From a checkpoint of a small transformer trained on Wikipedia.
Training: a variant of Muon for these matrices, 173M tokens, 5265 steps.
MLP neurons of a small language model. Each row is named by its layer, matrix (down: output weights) and neuron, and shows model dimensions 32-159. Each number is 128 + 24 x the weight over its row's rms, rounded and kept within 0 to 255. Numbers have three digits each. A neuron's up and down rows have the sign that makes its largest values positive.
Before each neuron's rows, "fires before" lists the tokens most often just after its 100 highest values on Wikipedia text that the model never trained on.

fires before: "ci", "b", " |", "ly", "ta", "ft"
L6.down249:128144092128119157124128100122172113081143112119115116124157154118134121119149110140124103154134139137115087134134121142118113174152088080178105123128132102139064102134175127102152169054153127123159134172168104103123142166130132132137101121137120132127095154119131141167116152127093121166168134175167120112093112148140151137105092116145130104130185125118102097139111149147110106113113

fires before: " |", "%", "t", " G", "re", "ly"
L6.down3:135157166102135139109103137162196161170151177188088115129094171118150123132119087154145123108121142133115106125086104152162129145133096094171137094146125156139104130132113102131119110128134093098136151121157132163185128131141157122155117146088172175100141101138121136114147097084108106132133129113161134165161093104166142137096104137130144120104122132128160104120138079145115151130155

fires before: "ed", "s", "es", "ved"
L10.down347:128137131106156099116110119129116084121123141116145099095101108123167113148062113136117078151139150091116156062114152082123133160134130086150168102142159120132126143132144098132073124135086075124111128179143134171138171149089115120167107131103161113097142151152117134123123115096117143123122137145084168157136122134113132114150115132100139130110125145125054173169130122132162094096171

fires before: "\n", "ang", "an", "iv", "and", "in"
L8.down331:146143151105161139133162093115125153122085114138146100182125096113117157114125104175117131139138103138130150109147115092151129122132134084088149131153114120150163125154121124123150118154116134129128142157113135143137078095187165116096143150159131089132155158118109122076096142122125081123103130130121127106121118118120115124147159089145096163125155108102120141123118146079111137157158

fires before: ",", " he", " ", " no"
L7.down140:154146119096150129161178146146122109115111122108093107111124120146137117102138124118142111110129105113116117113115137124110118134151131146149144147116175160167142144086118132156114088144156066110114177123152106097148164068146182147131121100087101124117128124155139123160102112140116105151154169144115124089137144147109159137124108147130156117134108200146116164105107162116169130105147

fires before: ",", " |"
L7.down391:133114108160121099098137151167154151083156164133157124180113124156120139088087150116164157101105090126116161119119123109143120132148084116079122142130113137177142124085136136123110140157145157114159123120163123097106106140124141112113148130094167131134090097136125138109160140090128163101133124123088094140167120155114097148144123098134104086134076117127114119146163149095093103138147

fires before: " the", " Ma", "ten"
L8.down270:136089124138102135130149123131126125066112163114125118148149107129106147138138115137129121093131114130118121114116162064125092113116122139123140138129112109129135151128164164152134145133130077155111131162091150106130134132101140139138140132052154122117130093085179121175157131122114096111123175127118137102137080108120129097127135190157141118091143123143135109109131131164155129081075

fires before: "or", "ri", "ing", "ide", "der"
L10.down450:122113131111100116115146132095077159150096141098098152120159132121100104129101173131160133140122104160104153161133177178118153115113148118139142139148151121089121093109104164114147155142160148125158148127131084155147132105178132108080131101114108142148136165167161156107108123099069098101151127092123106149126106169140086136096107116113120115135132108169119160166174110103155148116140

fires before: " (", "%", " |", ")", " "
L8.down256:169145123103148176075123133148116109167124103161085144110100132141129125133104104116130127118111081138154174124072149159133150094104164123138129150081143107132126125142119130122146134148131078132148144113154110115139146135163148125130126172133151181073133074139115124158161134161148125145158117121140111154122093151152085195109124184144136090152141118130145106109111105108139137090182

fires before: "8", "7", "4", "9", "2", "1"
L10.down468:141125106127122116098114130133119140180184109149121138149136154104125138153166133099140106131103148110139143120111119120133139137152115125105130088133079123126153161131135129097126121090128151146104137165123083233134098098139123153142107118117148134149145100124124158139161164112142141153104115096123089115145123103115084140093106099119171186140172129100127139131115125131126084120091

fires before: "bu", " to", "t", "d", "le", " of"
L8.down39:159156150123133117155122134136141126104100160075129140123149115137134103162117145163126110146154157136144167135116143168119128168134105125129167124074150174146149109070166132097157120115150135119121144113165111083128136138131167160118135168156113128140124127148075126145107128149146162118122079143152098147112137117157135129134128134155139134142141126095162155146195120102130092124082

fires before: ":", "s", "ite", " was", "er"
L8.down405:153136138147122128114098127128123090131130106071096110114165130133145101117157147140120146116105124089121159145119147147098151137091103113117150134166133161124097090139120145106134113164121134158163116143119121124109075097129091137105137123090117127129123140138184133100109108118137167146134160109085139159125158086135122155158146140122130147133117135134158124120131118117117127155138

fires before: " |", "s", "ish", "se", "ition", "end"
L8.down134:085126129104150091089114133109122162111140134151139139132144111131151141136149146165146081147139118123111130130095206168131120133116094117142118131140108101103106078106138084137141119136143152107079134119112067147129161106108121135176167129123126111116142121140103091116143115122100121132092118110119111145123140167150143150127136101164175114091148094128154113132147093141140110128120

fires before: " |", "ish", "%", "house", "ity", "and"
L9.down332:116135115159070132149129124105166157075109161123111153125141146141144101117153106098145137163106131163108139118110139128103130123160139111118132178112107091111152121090172121125126133126113152176115124103093145155140134157137140111166120109116126110128091129095129101091144183132111153094139098135098128115120137107117128096109091133148120110179115211136099133132110105081123153146136

fires before: "s", "al", "pt", "se", "el"
L6.down99:095143130117130125135125101099110148133130134150147176128211120139122144180143101132128125152082145107122128148113117099149158154144139153130158116093108153150118151134126103170091094118136127148123102107129095160115137161103074106092151111105152134134163146111138142130136154112125137099107138087124099119135137126112158136136109144147090082125137052119121185123101111148130162121151

fires before: "s"
L7.down96:124125127160105169098094132088119132120132107111117145153109107180152153097129126142119144134138109104151139108138125113097116102111166157090132117156136116140117156138143117158062105148153109148118082124146099160126147112163140126107098123133142117091144107141113131113133121143129106152105131146132150167141117114103132104125169172127132140121137136109102151104138161134118113092174

fires before: "\n"
L4.down71:130105146096145144136114126139131155140148138099082137151105091141105111159172110100139122102120121171148133103127097110124105122114164140086141164132129141156094120185126166105169105157089093101144122140100128112156136168137160106124135122137086132097132098157136159115117137157106170155092184121207112124090105162117173113153110146129147142158092161134163146115122131109157121123161

fires before: ",", ".", " (", " in", ")", " from"
L8.down44:124171163124134128153114129130117115110089121134126137154111150187147133158110112122180094099103151101119126125131132094105131125106098116137113166158135066131150124092128124110159133152098150139144105138176174155116151158102118084151118140119078100120137140140168157146173129168132137110138108124137127151120167168141150122124146137135185124134124079166135107139112121148118080127147

fires before: "s", "."
L7.down294:102114114137144130105130105147142109171115107076097136127131127124138101130121129100122155136093204101060116139125133138091128112080102121137124145118143108140154149110123171156140124142106071124140088114154139114148130127116086127128123126145112160127126142088161143132161139143145164106104130133130140143129136105143102138121161157127123148121127192149105077126146119129064138136108

fires before: "s", ",", "\n", " School"
L7.down329:112125120182141124113126136128112145147091168122122135154151177129057131146134116103175164094170119125157085151128120143099105160129161114086119154194143096154093145146141108138139134155137084151172114135128120083149148156126135155180131115112131161122132139138107108116127140166111121129122092138121088103101153115098105159144127110139141100114145117161079085130144164106157150139112

fires before: "s", " "
L9.down270:098115177139104129146133115148122123146114095144105149129120109131084142126082131167107129124138153164146135153148154125103144143133112159135116119171128134103146098156128135159120106119168060112125154121089112132165147076125155104144117153123094122145098148144167106156111134083152129129143120131119104153171060107119108152110108093122134114082119143113158096097065132142147124116132

fires before: "s", "vision", "g", "mon", "br"
L4.down122:164130103119142116118140127134097145135153104132090172088149103138147123110180107135175167123132127150107140167124140113153137144139121106140081078128096138148151141124147134118130108096158083135149118123080135142120149108189146102114090110153132133117153107088141119166107154149128121140155097141144195136178119096097129106175155121127123175079144133162108115094104106146150124123160

fires before: "\n", " is", " was", " "
L7.down353:153121102110133121166166101110146138104145101127133110115150092176150123146132124121130078121113094102121130113150105124098129109158147161125130098191138126116135105134094131140110109147114124121125158121129108104108151085095139113117093100178105149119143131179107130174105151101109138115179105164131142124113123091148178137101127125127115125096125178121130155131122146139143137131069

fires before: " the", " his", " ", "di"
L7.down470:154102172118123094150119129095185111121117131104144132130155129102123135139118097138111112139102152161130115175142124122125115095073155088109125161159100159136154121097122095113141141127123135103124115122120137149134176115098121209155119061089121092128109120091105148125133108125099097144135156160102154127141118166151150106094109087149152136117162131106147121115116102178138145104125

fires before: " the", " 19", " his", "d", "le", "th"
L8.down363:065124138118141131146094145116169164106145149102133126125148127098113119105106107179107098119120146135151112135151125148092082146128129140125157136114172095097088113108123123152130146169139118151131156155085151191105111152130121101129116138094124142158133117092101139169122116113164099161121092107134112161110143128146120102119090121136126154134091085111116181115128130100155144168165

fires before: " |"
L9.down339:102156146129137148104120102118116162140088144105173129117113144072138158137133127196122163134140098137107119099143101145133139128100144102102101100126092132150066106117075145126121166138146113186136125141130128161137153131132122174158163108145118107118097114077101109119143106146133151124118059144130114155140085085107145143098099153114143122117143117134111168110115133104123154167124

fires before: ".", "or", "ed", "on", "ial", "ing"
L10.down229:100147100154162089156128111129113107126101155128111088157169113101124126134139109113138122146103090172130103138162107088094134135121138107127152148124107159100116060145136146139135126121148161130114110089162132120160154088119167187147127115120099140112123091156068136145127129149116099148121108136106113126126133144125085095142114160145105117155111122098157130153136117150137137129128

fires before: "ing", " on", "and", "ed", "es", " to"
L9.down12:163106139132100096161121187128148136077094119119127156143154106172139134137146142138154097165112155144152125129144119200118135144105175149112121131137102146111148119111164135139136106164080101170128096121144137109096152137131068134173100145143097142081136128123094134132143101142108079155141120104129101128133144133146111142134124161103114115115137126156103153148136116130145120089164

fires before: ",", ".", " |", " at", "\n"
L4.down263:178128123138112145130162168125072116193133099123140146138119146094106119160110119134152166124120145114111106139122138163148086138161100060148112108155167103165159114153097156158174110116126130153104155122148110128103133119136079123112126097113129134145135141145190194102113131126083154115169143113120140166109119117137170161144144159120095150144124121155136083098153134135144135103114